{"activation": "swiglu", "norm_place": "pre", "qk_norm": true, "tie_embeddings": false, "init_std_qkv": 0.0317, "optimizer": "muon_variant", "lr_mult_down": 0.7, "beta1": 0.95, "warmup_steps": 143, "decay_fraction": 0.607, "decay_shape": "cos", "batch_tokens": [32768, 65536, 98304], "doc_mask": false, "train_tokens": 900600000, "dataset": "wikipedia_en"}
MLP neurons of a small language model. Each row is named by its layer, matrix (gate and up: input weights) and neuron, and shows model dimensions 48-175. Each number is 128 + 32 x the weight over its row's rms, rounded and kept within 0 to 255. Numbers have three digits each. A neuron's up and down rows have the sign that makes its largest values positive.
After each neuron's rows, "fires after" lists the tokens most often just before its 100 highest values on Wikipedia text that the model never trained on; "fires on" lists the tokens most often at its 100 highest values on Wikipedia text that the model never trained on.

L8.gate365:105126176101133146145121110154108125119119126182125161093124116117150102161153123159166109086169105126101103144055177108100125117135130150142135108063137154142104157144126104133110081160107102114161087096101130125178176159172097155137153181087086103098083084121121167106162203154159135063153099147101109141091142119105112121192129113159121145164104125084054175111079105130161118102098
L8.up365:118150161128092106141137112124110099184106185078164170136160128136088054080121127196135168118178101098088217102105156147149134114141136104121173121110173139091137097156123137067172128152148148091139191131107185099116167146095164185138128159151119103124103130118099142141119179115135077086142115085144132147195133135147154146145152133176100136144138153100103143148146165082105186156117
fires after: ",", " an", " in", "\n\n", " character", " a"
fires on: " a", " from", " an", " American", " in", " the"

L9.gate132:136126181137107122182154050113086118089139094089192128149106067112099149100119159085095115129120106093115148124060146145111151157169164191124090136125102111088093115185125102144122084110185117143185121190071166155134102144152137210147129124098117125126142151072143163118152131109144150138104124134167070145129100158109106177130163058120048118137174113025113140100094152099157212105091
L9.up132:123155140136111231072161171156131136118133102182066088137105134132062115127119109092093152154193141092115124064128131129166093168159165108137129090123104100111135107118109131129147125145083059131114120100165123146186150109071117162115088137146105135153090126147117153186176120102142060130120105156160143132100196097128112081159125081154138105126049115142151126093065104189193129130183
fires after: "\n\n", " name"
fires on: "=", "The", ":", " by", "\n ", " the"

L12.gate471:119103112075097153151130125172136115123133152122097110059073091163175138110109111110172180111131177136111135133156139129168161104107174110128147129151135132121092100203059157084158096101191157145132151134157164112145107149187138145135173114066196116178138129177119123135142063130114136113086098146126120133095170124147178085102163112117094098148107158115094145119151129143096086087138
L12.up471:131114101106147149091172137126130066046145129098168130135201108151136123105133141181130152082143066126111130081161155113145145157108124093198144136206103094105126145173147088147111122176044117134134115093100175162165116127124108084129111117160075074152152195202101141131123123129127161153151139065210103099130178096129120115153100149111078120112107115107129131086108098106131128085133
fires after: "\n", "  ", " the"
fires on: "|", " |"

L8.gate529:127152121139102113110088146136102170178108148083112145119127086156110129130086087107144118140152107094126121093140171200121123108155099179129104141120125147108104106072126093165140107044118096083136105141110200155075156119089108093129118146081101163203120134142064116114124162113051174146181167122174116113208088152097181088125159106120083125127150089141135166120090135149094168064148
L8.up529:106103123123124143075090091115100126185158139139112062094115125142112178167040166160083149158099149099133114077126156148144176057141122147149126091184106127129142071113171181106151125125153182128077118168116139151178102180121138128144136120177076086115165139164169194185165140138157108131077149098137128144120136076135100132133108144079155133073116086130096118120173173124134131132122
fires after: "\n", "\n\n"
fires on: "-"

L9.gate436:189147133167155089134173175127160147112109189137128104071114151159060155151057156147109105146129114066135099124152115126132140121109183143168086117194148144102101184184145071172093109159074140113124071166084102103171110149140138145200114084144149094087167120166142089106114104128136148117079125122114104150081077058172063182108134099000117091138075140141128133122149142176167101099085
L9.up436:157109124078121202117127167133121148179139134162200101082117172218175145160124134114177132150168068098125146170092113110119127103186139087177182098128131107131159128087099155129128074092131127118144090081120086106110129165106152114158110120140080124072107139140102133100125098112128143086135099149125149103036104086162150110159132114000112152093113098142142174072109130131143079138122
fires after: " of", " in", "'", "s", " to", "ing"
fires on: " the", "s"

L8.gate584:109074094177091158174089066120128126123116141129119164094144094097138141070118078125117178098102127156141134184117172151092165090120071084093147076107154138155147065119180115165138120069061140115133145140136074088146110144133092162107133147121183100102094113167107088112121124163114100130131128087211067105136072111133181154101135076087097123146106074134104119092147187111132111138099
L8.up584:039082094149108171097135135153117110082119176146190108101159087088118116159110097146128159140185198118109069127167138086110151111122119132090161095102128132123147134100103107138155172122112133156158170044137137087154160103167160122158120153083134153047112176138155179184146097112158105162137175148133123101090133133089163098112143117070156133148123090145148049168189132095132117134114
fires after: " |", "–", " (", ";", " the"
fires on: "1", " 1", " for", " 2", " west"

L9.gate979:119089129119163179177152129148139168141151111093136114131110125095102115153135136148094155083199097112105198163090069106076190113141121093114081101099106128175158116136146098171160098143096056103185051117103105085126120079113133146117085130192148134088147137170121148103128169130167122149102154112080177143130131165152139101090186095173169131198136195162119164134118161103181168117187
L9.up979:110092094135143148126140152131143098087084118113121148129105100152145141148104080075146114148138144113127178164048086124137187154164139138156092085119114186109167173095081127182212133129146175126105152120181109167018097169132125140122146137213077158182141188093154106100129171073144149093161092127169130127074093108145148158097145078155150177177138181118110090139150074096172120113107
fires after: "=", "-", ":", " also", "|"
fires on: "\n", "\n\n", "-", "=", " ="

L4.gate385:166154084163150150109125122150147168133143089130146138120102112119113143056108156140097096190102127094108090160045129120148103113115144128130090121111108127140128139066177156078132108152171107122010084074128205100138069133143108120162160111153121152163064138102115158134129145081136133154096111132124114135060110138093138137171106081130083099163087126136153121096092098150190096123196
L4.up385:145148191160165104177169136110186175171109101113091092148078132187165150142116097155172118153162161153120124154102135168170128150160128124145107136110075155102122116119093177136167151159171099114112059090175119115145078147101157143138104177173062165115125118154095110117118127091109107153207125177132171102171135146088168077138122124131126150127063177089117119155137090172157169124156
fires after: "\n\n", " Ec"
fires on: "=", " =", "on", ":"

L8.gate145:126087135162102138139089090143161141180156155159174132113153126140151154139123205122120152181108083111114173147165148110130127125119098111103164095098104130110073110146136070168156122130129107086123173098080111113130149074170123181137102104181122157191114120078153095171091136119116155134142069095083153180125097044168102043122102125127114144130089113120155117096118123123161139154132
L8.up145:163113165127155132104105154122070124159174117139150091100121091120084108118131103102099120173171088122130154141195126162157119181129099118171120134103102129084094070098054059085147140132105139154077139159123057076079101151102121136104082102179110199169121146159084165138115103102130202156094116127158194165136102101119141078129136136133097097122142158104147103154136159107154113159072
fires after: "\n", "  ", "1", " April"
fires on: "|", " |", " –"

L6.gate98:177067177166132134098101126103099155099095215081154138156137143126148152116163136092118158098123130118103155128125149167123099132142138167142115125124166092154092086160127113110133153113248160109136087170134109155112151045144151115102110116125148176160159169194133154130177107121199162144102128134052159149167218133127107146127144117097092123135142107143102116147102117170108158159121
L6.up98:108061124141092096047102135089076108183143126192170179142097119120202141088102149155120175104140159087115132146119122151154089131082128173166092097163128105136114113141127100138078172170143166183149147124095196132153139080129132237112082116138157164147178103093119126113093098091114186086130090110129157115136087087069130124178109063133149115123139225078111180121117102126126153128198
fires after: ",", "–"
fires on: " with", ":", "″", " results"

L12.gate320:188056064128155125084093131101144131123079066159151121206156123106149131122164112132137132100077138074109159173131133157129068090130104161146163115102160111109157103118080131142152164196106107084133088091151086131123098156172132156136162118181122085113095194079107130119089204104105101082174146132142100139132125144119166141125077069162137134148139114145124089138077109109114115112113
L12.up320:175125160077100126100139122104123096139109108084082163173134122116122081078150117129124127145068142166103132090183105067167096095116121181171193117145162106101155095111115118113083186123149073150133142146086095154123122100112157132129103130154133098107120147091168143131104117130133144125144126132122148090104079163097135119168153162143115128091081154133153151190139134111138105111159
fires after: "-"
fires on: "|", "in", "to"

L10.gate65:168104163103144121105111071177132141127157151134162182105041178156063075140159153112133117119143103133164099126085135156064115149124113086113107112148147135124158198178208157098123101159191101103126170081132160097149078101101129125111166148082113118158103147133118159108145144109118123140099134145127129172134155153108163196168175078130144121205147159094153081125122176136085111137139
L10.up65:146131094150135126084132144130075140147070036092144173109136179164159116136161074162123110134085098154039134155108078131195153134123162094108152109112162114073072116125131183141113097109173091113149139119159149140179153129131076124115164115184117138091185122126108114185155151105174103063067091127139100098127166050133140139113231089218101104167142105093126134082100107129148171128133
fires after: ",", " is", " was", ")"
fires on: " a", ",", " an", " first", "\""

L8.gate711:097091144163109163111099063116126140080147103123230159156058111108094130198184128129132108097120160149077087113146079149118134114149165123120151116135101160125182150212151079139075085113100106132125219194117168176095092089141131098151099088093087127151064096089109091164169186166132133113116122154134173096112104073088092151152116094135153147144110120142065210102112040138103125142141
L8.up711:121153091136132189118076085152052121135182155113125084101167122101162113171156146118082098170129121142121158175097157112144155127131113099135092092150114147129145135101113177118115111155161079135172148045151133126111089119130090098148118127166106083144112137134135110164141125107094115094147148104070112103100103100107085135094140160087147081141097121154142164121182129120085134157190
fires after: "'"
fires on: "s", "Con"

L8.gate979:140184132132166117146125175098126110083182157102112073109121121142110193140078111138167117155118153152168117124155138150160115121103131119084171113072166119093160079085086095133115080135119144101111057149098121131115167183141171151053120125113079082147044128148122125157103132143159124135087140084117089092099090248095129123136088152167135068137136115135112153190115110078082142156183
L8.up979:078138184093112166116181130098103165123130131155118081120139118201126136146074099116138139176124074119157163087075128091137096121136107116070117104156092145063080157071074097122100096097093120059128146161128117138126101173158092095190119123041174147198165093136114146090134119136139144131082040117187117148083090110145081117159192092182124128111074150114127133099108150134173191136122
fires after: " =", "=", ")"
fires on: "\n\n", "\n"

L2.gate598:082142160136156151117035127155085124137130141117150103150156098123073133132133179151187122101129099131174199148099129083141106089180105120126130070069152130111168119112176124083138105218152128153107098062166135093112077164110123083150140189069055124175113159098150111129180111141134128098157070108102175174129111142158178092105172132127088146105116156182132127108150105071091176097144
L2.up598:101125139095119189152100141114124141174134123142178141144165176141156181130106041130108141065115146142185147097051154099141102143148156063126135121171103135176130141116105136095130086189111128151123098099131108079142077150183150123107071108134123154155165120043135141107111031108110127138114145066130129154115149068131185160118116108169099141144119158053123134113160171030093127094125
fires after: "\n\n", " \"", "=", "-", "\n"
fires on: "V", "M", "Man", " V", " Mus", "va"

L6.gate244:145116169077100124188157078123110140095109060108164086105151163098104131170101122193084099122136162133186121098111128151121151077133105127110125143144058106105098132165148138145099070078148093151141157151127145124105089140111083091157088148110029114165120110090158120113152166092146092087102104091158144142078100076156135115165162098155087137127140156153161077122124134107147164093109
L6.up244:114190205157072162113114144161093113122109102030106091114143069103114140196162131118111111133126133144104142155142099159128144094091160184112103109068144108074076130107098144119126087110120109173104194156125152112178127098105127082129148128109087127182119096094179080143174131114131148117128076097091181204139117040135161130120163085068112106117078122149144113094069074115109166118127
fires after: "\n", "\n\n", " Nas", " Sal", " the"
fires on: "-", "=", ":", "l", "s", "h"

L9.gate881:145151150049154074193158097123117191133086150102170091134153142151160149120086166106110188147128113130123104143134166120138151147099151120149121133190106101135136105104080133127108167132152149090097096206167195154166063119130084161161122157107163150137175152110134113088109113141097115149092123115140090064129118141070101134135124134085139161155118141127128120132093101077149150106145
L9.up881:182157196156112175127179108146145171115154150126121104076169112159105199103133100127129174153143079127127142071142166138156111123091143100132092098149127114172070129128110105114153157114111110063115107108113120158141129154137121074155115133166162144132109137160075138139063099059079139151153090144107122166076169125100143108155132110136135177120146147064145183100149157196125114119143
fires after: "="
fires on: "\n\n", "\n", " to"

L9.gate1000:129125130145076062047114140158151093111126160142054088110053186115186102124156104115121122065157115113113098105088164138171139150091115081101103149143031141179102115192147063126156131136111089096146080153148131128100109138069100153165192145098097086124119137148162129184130073144121070164126133150107137053115102103094141126101097071190162112100134129134053158141074078129087135165166
L9.up1000:111146165061091147127141100135121127072049117133139121081089105144106123128085105108126132093122139181175118103119079178134173118085142103120147177157157208116140091142177148117107095072145103100204121107110146158105148113156139080080154154145113123106113097125145164083196135099118152134126098185166113141131127085178145144144131093113167145137142127117066131101159149144127152082123
fires after: "=", " Department"
fires on: "=", " of", " for", ","

L6.gate571:168163121135133121142143146146113162138146149049099119102080070130131185091109087062130127180096106103178111125128161085080163116153118132122071131128139129078107173131128106130118081146111178130150119160142094128139102112166193141125118119116133139146173045145114132103082126165188077140137145120109103160102185082153158094131149143155105152129136134182126095095131148141128127148161
L6.up571:110106093117147144123148095131078121140132134103094167113102075130149137125101172117165105149144112120131114146138091160146176099181144139150060102150115194118117186154138131145111090144139161074094121156160091180087075060096147152065080053140126077119176071134107155128117094100201088097161151153095151109138131160128137199078109117181103112130121137143117162063072160176174146148110
fires after: ".", "|"
fires on: "\n\n", "  "

L6.gate538:112177145142119138158154039096125139153100159108113128154119126119138115131111126144146121074171127131157168163144108199118148157142172110145058145131070132182161105110136146111111064142151094139163067082102190186126103123125051109113089076171126133143121112138124158128158070180122127143151071112147134109169082137105125139074079097101104149170122158084132157114140128160125096122120
L6.up538:114163143118126149174197162142100138155082114058153103098192200131126076174096079086122173141150093099136161118140086131174095183146110128146086086156143128113089079119122153102143150189161167139120098099056121167140149154076161132112153136108071106135134114099148161109144124176168125088134044144126151148127151130088079102113169178106139160137105155097146152083177158138122179114086
fires after: "=", " University"
fires on: "\n", " of", ",", "\n\n"

L9.gate755:137060146168116108173163094079125114073068134084133077081099175130186102100149108133145108189113122093137149053100123124170179123071152112085137104088128123111111125148108138170187121116083121151109146130105136124121083098133139153150178151084151149149125114126114144069134081170096147161072033152122085107128085064105139134114134115127155100160103147169176135112176165136169175152142
L9.up755:180122146138069157144134126090126131095181143092121071133079152105154107138128163128199111149121074135137138063121128105140190155136114110156119051163143121134071131131075072133170136109135137067107122106160155125142133163140152151135166119154091147128204146142144144139165100164111076155095071115069102107114115097140069156158147174147119120121099142099075152154154159071141124150089
fires after: "\n", " explo"
fires on: "-", "s", ":", "|"

L6.gate362:127102110105124123201122102085113178115125137112123158105147149131125088179183126099126147159110160096128205101088156135124070113160133109153111124117101092112111105152076120143135158064104116122117122087117129170165148175122130102119097134106109103155165168133098095113127165133139121097164162137157089131070087161133124062165183171183152122153144145128135152093138138083153140098111
L6.up362:124164132142064183155114081114058115163092105122114184162145129151137068088116136131107090152134123082120118157091161095107168148107107193139101121174068096134130125084066112102122169034127090117154103128104133151136102160112109078137093166109135169171114162079137120071096088145098147154134130086143076139143133153165151102132143109125134126104086090161183187095161120155145136097083
fires after: "=", " L", "M", "N", " n"
fires on: "\n", "\n\n", " gene", "lo", "L"

L8.gate449:078106122092135171167149119130147133170101163079183114146102100109168107133157120067174156062199113143074134183132098135125098133115177155182115098136073126118159070092174068101129103197134123147147174112108121136182133140202157071050136110161142192143164144095115099153088145087160120108059153096119163115102110056155151143111143098096094115127148134120147122131078144120184122026145
L8.up449:096110116135141149154149115084152102218142153102135124127155119139209146130117164135141189123073105087082156131087135079075128137112071120153131086145139121151081098190216151109160111117154165204082149119093080132082125162129161113116088165150100188165156119149158093041116123131147097143121099128130134159115106052143106097060107116117131171162215150124164120136135148112148063110156
fires after: ",", "ing", " along", " starring", "s"
fires on: " with", ":", " in"

L9.gate560:125134136078142031119160139085127108152094101154186115166089188054193109135108147079111132094197125131114156086132198149140121131150106163132118135141157179066124148139124112109120108130146150129174147061024103082226188128090114174097147106097186082122109137169136101092122104133124078083094152115094137155115116146117101157145074109123152154140129142108095175093139106110135196124116
L9.up560:107118112147105097100121105063120116124131121114137101199132098111155124135084142123158110107126101115160041141142139128153109141114147115098158184095198179157151124144130108133138090103092108092056094135100091142156120140116171100121166157156177111156108127172111156109164123147135100087082112171121125139131125129128111105120147122142141113155127130085141160184165096117124127111108
fires after: " is", " =", " was", " a", ",", " an"
fires on: " a", "\n\n", " of"

L9.gate379:133108121108128125095110169106156233151154163093122153123164146187063107117145143144161172131132116127129158101151165139090116132107108147127129169126138094132075083138138108127108139088161132135110139129136124064120202139158103105103133157167120185103156146132091091099156114118139125114120054164100117115139171113074085090149175183191141135110098149175158120116108148110044132157155
L9.up379:159109088108115161117154128184147100167128160123147152093051133089189161103106141115077147091066136124177127139084102188109176110114134099103121147138120089108188162100175062092113099120130102101142111146125092055071091160189177142111168133145128102145093127169075140122122112115161168117131122118149086081076088105121157174140130134172121210159125137079153107166144141068147157062118
fires after: "=", ")"
fires on: "\n", " [", "\n\n", "["

L4.gate950:138113161131108169119153140184101126120123137060146138044127157117096113111108169153095104127090158089088063220136107154130188134156110088135136104131101185133129086105097109125118100132089116127106170185100172099115147155096134154074086147100090090130118106119098101166146122105121158158095132101139165123139108149148164160112180095144164109136111150133144100183074121136105102199177
L4.up950:148073194138168116064142183124134153101142143064151152101150182137115063084162111150079097153112095122153096094132113160125159093079124193105055115093112130112146122163131131081120117084129170129177105156133163135094084121130107096071114118127138097167160090096108110142113117130148101134044118153117156098110096120127056180159129102110115158072202167094177125110200105129120127120130
fires after: "\n", " —", " Position", " Years"
fires on: "-", ":", " |"

L6.gate822:140073111134117148173102124226149087108145142088091168127156167151120165139112152123181143174124119134206157059129115126044108153142091127099159139123134135122153120111094186129165119089090134091127170165135150155143123119173091127096062136160192159120137109139143070131156181124253087148118098129105110138119135121158122068149155092095154178176128108114155136117076074150089094183090
L6.up822:095111087133119057126121108150122106115137179131129081097202167095111127093162085173110074133130158118165132162128100143137134161155150120131113131180120107095099116154111119115180095116124157150092114152162116141061137112081119116156076102114087173143112153102065154116117088066080109095124114104136140133103119071141151147150184075089115124080122103112150176098096127049112124145126
fires after: "\n", " 2004", " 2006"
fires on: "-", " |", "|"

L6.gate423:195072115123111128110132154155105140060095186202108167116137158101159078141107096140063093105103154154085164178149086126068121099117127127123118084129130089146138145169087156112118134122100140070155119136125090109104123109143100184104123117096110169131114105112174109130172092116100174136086106104114062158086133116112127084179086080106175079076132168133142093123081116085139081133099
L6.up423:143091099113134136103140163124099142096107168157114186149165116169145117118181137145084124093127151163062103177153114121138122076150152150112125167131084123159158122144096131113096104183143138044152085114122117119154123132099073126122153078113081123151127152123132123166164107174101132147161114164148114158130108121144173103138094083132114114179133149120166138121078109158148166101111
fires after: "-"
fires on: "|", "to", "of", "in"

L6.gate842:138109107083061110062162153106150097101132124154109152100116074125177111149051135061091132156176177140115134061162109121160123144141111203130113136173076175168130100126146087119112123171102105115094092094100126113098199121072131118062083103156117099109125132087112134159134068092130085146137112131110181119082098162130129118117062155095132109148153117153084102085159159180103159146080
L6.up842:168118082120151181123124129089090109070068176151151120133103118112174159099162178129140112123148149083168083092113127109173087147173131074144128123149138125128106117108120106109139158135110118089117113087149167093148109141117186080119149116166149173114152089167147099099155077120093126199120162138124117064097147160124127123096050105132143095093150136143134168102174157082100121098116
fires after: "=", " degree", "or"
fires on: "=", " in", " of"

L10.gate475:176117126149137155212079152082111103150102153068108163172093116070116160113179115117142111171138104158088194172116108145131152116173152156159097191121101173169120135142138167116155104134055104130134130140103155099126060158134122119143071112136118103120099131123142130138099100099146090122144125107159103186087122176117159110117176145197151188151178101128128142140096083148146132131137
L10.up475:118147110167148150173127102120138134172089149102098139094110121114099139125137154151114136096130194128109192174134054146124157127122153137162176137109128091092055132163105107149094128166131100127154109144044137170093096140136062086075095097108101146127085123074140131146089089148137084113122107098134168125125119079149128075167154143176125067090140113185097100117155163140184097123096
fires after: "|", "-"
fires on: "-"

L11.gate267:073165142120083094054165145187129138118138156099147107174103115148125155113118134128181159197059092105173146128076113156171097178176075145149090092173156113140076146156101155096173127165098140169163149196111152161141122111120151158120065125144187191156103131138149111141137096121156117126107135157079183120146114137155127169142086116152229114133161104156139120081084060060119082111181
L11.up267:135079159129153190158141082134147087092155112170137112033140151111160104126085151145135133096187173155102121086129144103119099137117215096118146118173069099144102168135129087169171154098103126105152106136133122095061110129097113141128090155123073111084096158162163091157149115124087161149143189118097100162180196143141088112150163145083155078101176138135087149201098102133099133111157
fires after: "="
fires on: "="

L4.gate837:094170154136101075094211095151080139175178182111183132141160118160130146146067110128153102203139136042131064148096162139116181116131128130142096158158095145168185087118104170080106137217151159157133193141102135137123109103110106110151086159108069135120151117128132102118189108177105141103127148148149146132106142191113063150104170152142161133184122132109128170148176143184153105081116
L4.up837:165128099149139128175132140112143147077110125148128131117144101140117105128129160145087143116090135094158125198182096102192109150103121121140164092156168115113110058128141181098122094145144145112127083126130166113167056123125132106122106113133151127103184173138180102133133135051115128154135140176146104137144113123134132135176133118114105124112122170138126113152152137059152142104097
fires after: "'", " Years", " Cur", " Sw", "ish", " sk"
fires on: "s", ":", "ing", " could", "ling", " would"

L6.gate219:172087177144100145140134133114102187092102169135120119130124164151117179029097145117102126149105085078126151116118102106130162147177132079168131080157118164113091130115162099094119082123173144129124040129160129189102104178158115172071136115078103128082101170105060106202140098071124156081131169090104091117115094061095131155164144112059056117106185131137104137135167104097135124121163
L6.up219:132124104113089096133140101085111079152130182152115138189148140173113185097113178118163140141133093116121166136091092089098124123110092093094083130118106124094164141156097110113159102115133153138116025141162109127152080161052111108131099097170162106089152197123125102079142114100140133099121125101130114127126078149075128152154119187197145154125167106113080117117056170148191113123185
fires after: "\n\n"
fires on: "="

L9.gate207:130106119137154160066154091171066158126156135088202124120116147192120118120112135147118128113157097104141077156124126124119073152168200118129094117170151190135146061117162096136172106152178166100132101171167157158162079044108183149148137095110157143076156149110144138133174122128103107132112073047121187078151126131156137177137194060041127110113118093126177110086063104135110109146155
L9.up207:135070101133138118145177072130046132160081199105129123104121139148100118143080152158091112107112088128152141207146131093095118096132215182141095127169160157166122083162107079138170154154139147149152103149177152115116143054091147135125131101129130125007083097115161135162148127129119140089115109073167182094110095102128141135133163072061134110044144120151145113123065164185119128137195
fires after: "="
fires on: "="

L9.gate433:055105116092073143118156128112085153174122084073114138099100120133148122093139131102160128086078094092155072089196098128106107197157190106110158109139150126169069129111093147123128105152085130113086104142116116140077091124117161193130082087088122108113161076148042151088115114142134111137207109181118127176124141147087103092106108100121146113198095158152176158187129100107096193122085
L9.up433:104144125146124126093122103068147110155118175130078129078127130114075166138117138152100150141109146046087112126107136116117099121107093086142143154117071169062063122151077134109062127104151168181138137135134161176071102138098128078173079181144131170179133104157091089058157119143131109140129142117114143155145105145111122127169081162108157098137139130098129228089139103109101120118123
fires after: "=", " v", " was"
fires on: "=", " for", "."

L6.gate3:132121186154167105154113133155198163139132107131169084064157121137147171120164118144080145193127073090110101138185083134148136119145134102110019121110097194104103105156088096051194076133089147135130111092104092155174141126058114184092078107159145096142115104063103183106140179187139136153155139089124129098104111059102085134123156095172133161141104159104142126128122163127115160168112
L6.up3:131155149160105107135085090162213144132106103103231097132192094112146106161199097141085119131054151106155177154151072135164126176151120080150074120175110116133145141088080108143153127150141150077096106136126131133084123125074088078112075081157110170163095091126132120125162084151183147148151110111119112108073169168114150165157157144135147160165134123079146074137111132181184167170112
fires after: ".", " However", ",", "="
fires on: "\n\n", ",", ".", "\n"

L4.gate583:137111154134169096052094111165125116126111131125126120088101123076133169124115122073166120071144141144171067131177094170142159114136143157090118141158137136152085106114123128067142109123077158074118068141141161130096127138185132126110114118124144063172155148130168098119151082134132185104100112088108175114043097143135072138051086107166164179107140086160104149104141117154108120113127
L4.up583:196115133164147101121105127187112167103131141182115178086085129090195155129157133108160127103093110092133151197115088181096168125164129105097110103132147106125174097140113176100114110125119106161102139109117161124080115103134147119131086119140123120111108132073164082076142137103128142109105161098139102108106105087155147140123079149178197155146119050150119129101194098125080121111114
fires after: "'", " his", "s"
fires on: "s", " own", "'"

L8.gate316:120147133130159098109154056119123113119172100157143133103105131131108156093131178179150179139101156140141153162097117154074141122084121114104143147084113131170107083096155166104123095158123128149108082082118150143203126151140104101052142086190127142111120122085071174122174179147127116138081119152117154099154171141101060127133177105050104179151187160189094147117133081148097157124116
L8.up316:146107124065117128118145122172100119154156103102113168137119147086134106112124217116179094136120112101142167096113160162134186185124138140115192103187101159164137165092137142085116031105136111099053145143147104154107130105109109194191105149180161139139144148074131083061210102096125117085153114093187041163148144083172047059091169096092129129125109095152134104096159102110147112102137
fires after: " of", "'", " all"
fires on: " the", "s", " his", " its"

L9.gate780:207128104139156139104139070175150156182109167189172194168074139130146127103114123160126101200143078093119091140147127132131078161130084103146114076174095088101191167137150112142133086183085166107149148152062084152049081115098110119109078132157155123145183166106177126116111129113183136129107089111134150072145146102113129102171158126151134184170179131153098132141104117148195149137109
L9.up780:189082097158141132149093107114029161160138102108134141083129123161158110151133145154139186136178133146135113091100104150070074149074121054144064112154154124139179119114140080121127114173110177100162098156153115210165124105186105118177102112069121110104120142079104085095069115220165125072106103138132110132145160105086115133167182097208097084158174175135117111136144096166181102176130
fires after: "=", ".", " to"
fires on: "\n\n", "\n"

L11.gate405:136154160174110197146116080123110135163131166116093180117084117147186147144121224105098124121084121119087168101167153143177143118180052115158122146112131052120079140133106130144098109153119087135081163157179109132092180166089129191186055131106142112121125172098126092128091117160127172190101134132103163106164142148134119130111146115085102116138123189084222113128121187100117071114132
L11.up405:101125145227121123123108110140104166060151136172089162138155148104147155148171130174169141151151143134081162131118163107132110105103153166200184139097162075115090144097101112178099129104204131142111160119123155132072167089139076060041164157127122137119120114123132147184138163093095083123154175135150173180084149112125122137193161113068110084131139107049083121134103193113107097106151
fires after: "\n"
fires on: "-", " |", " ("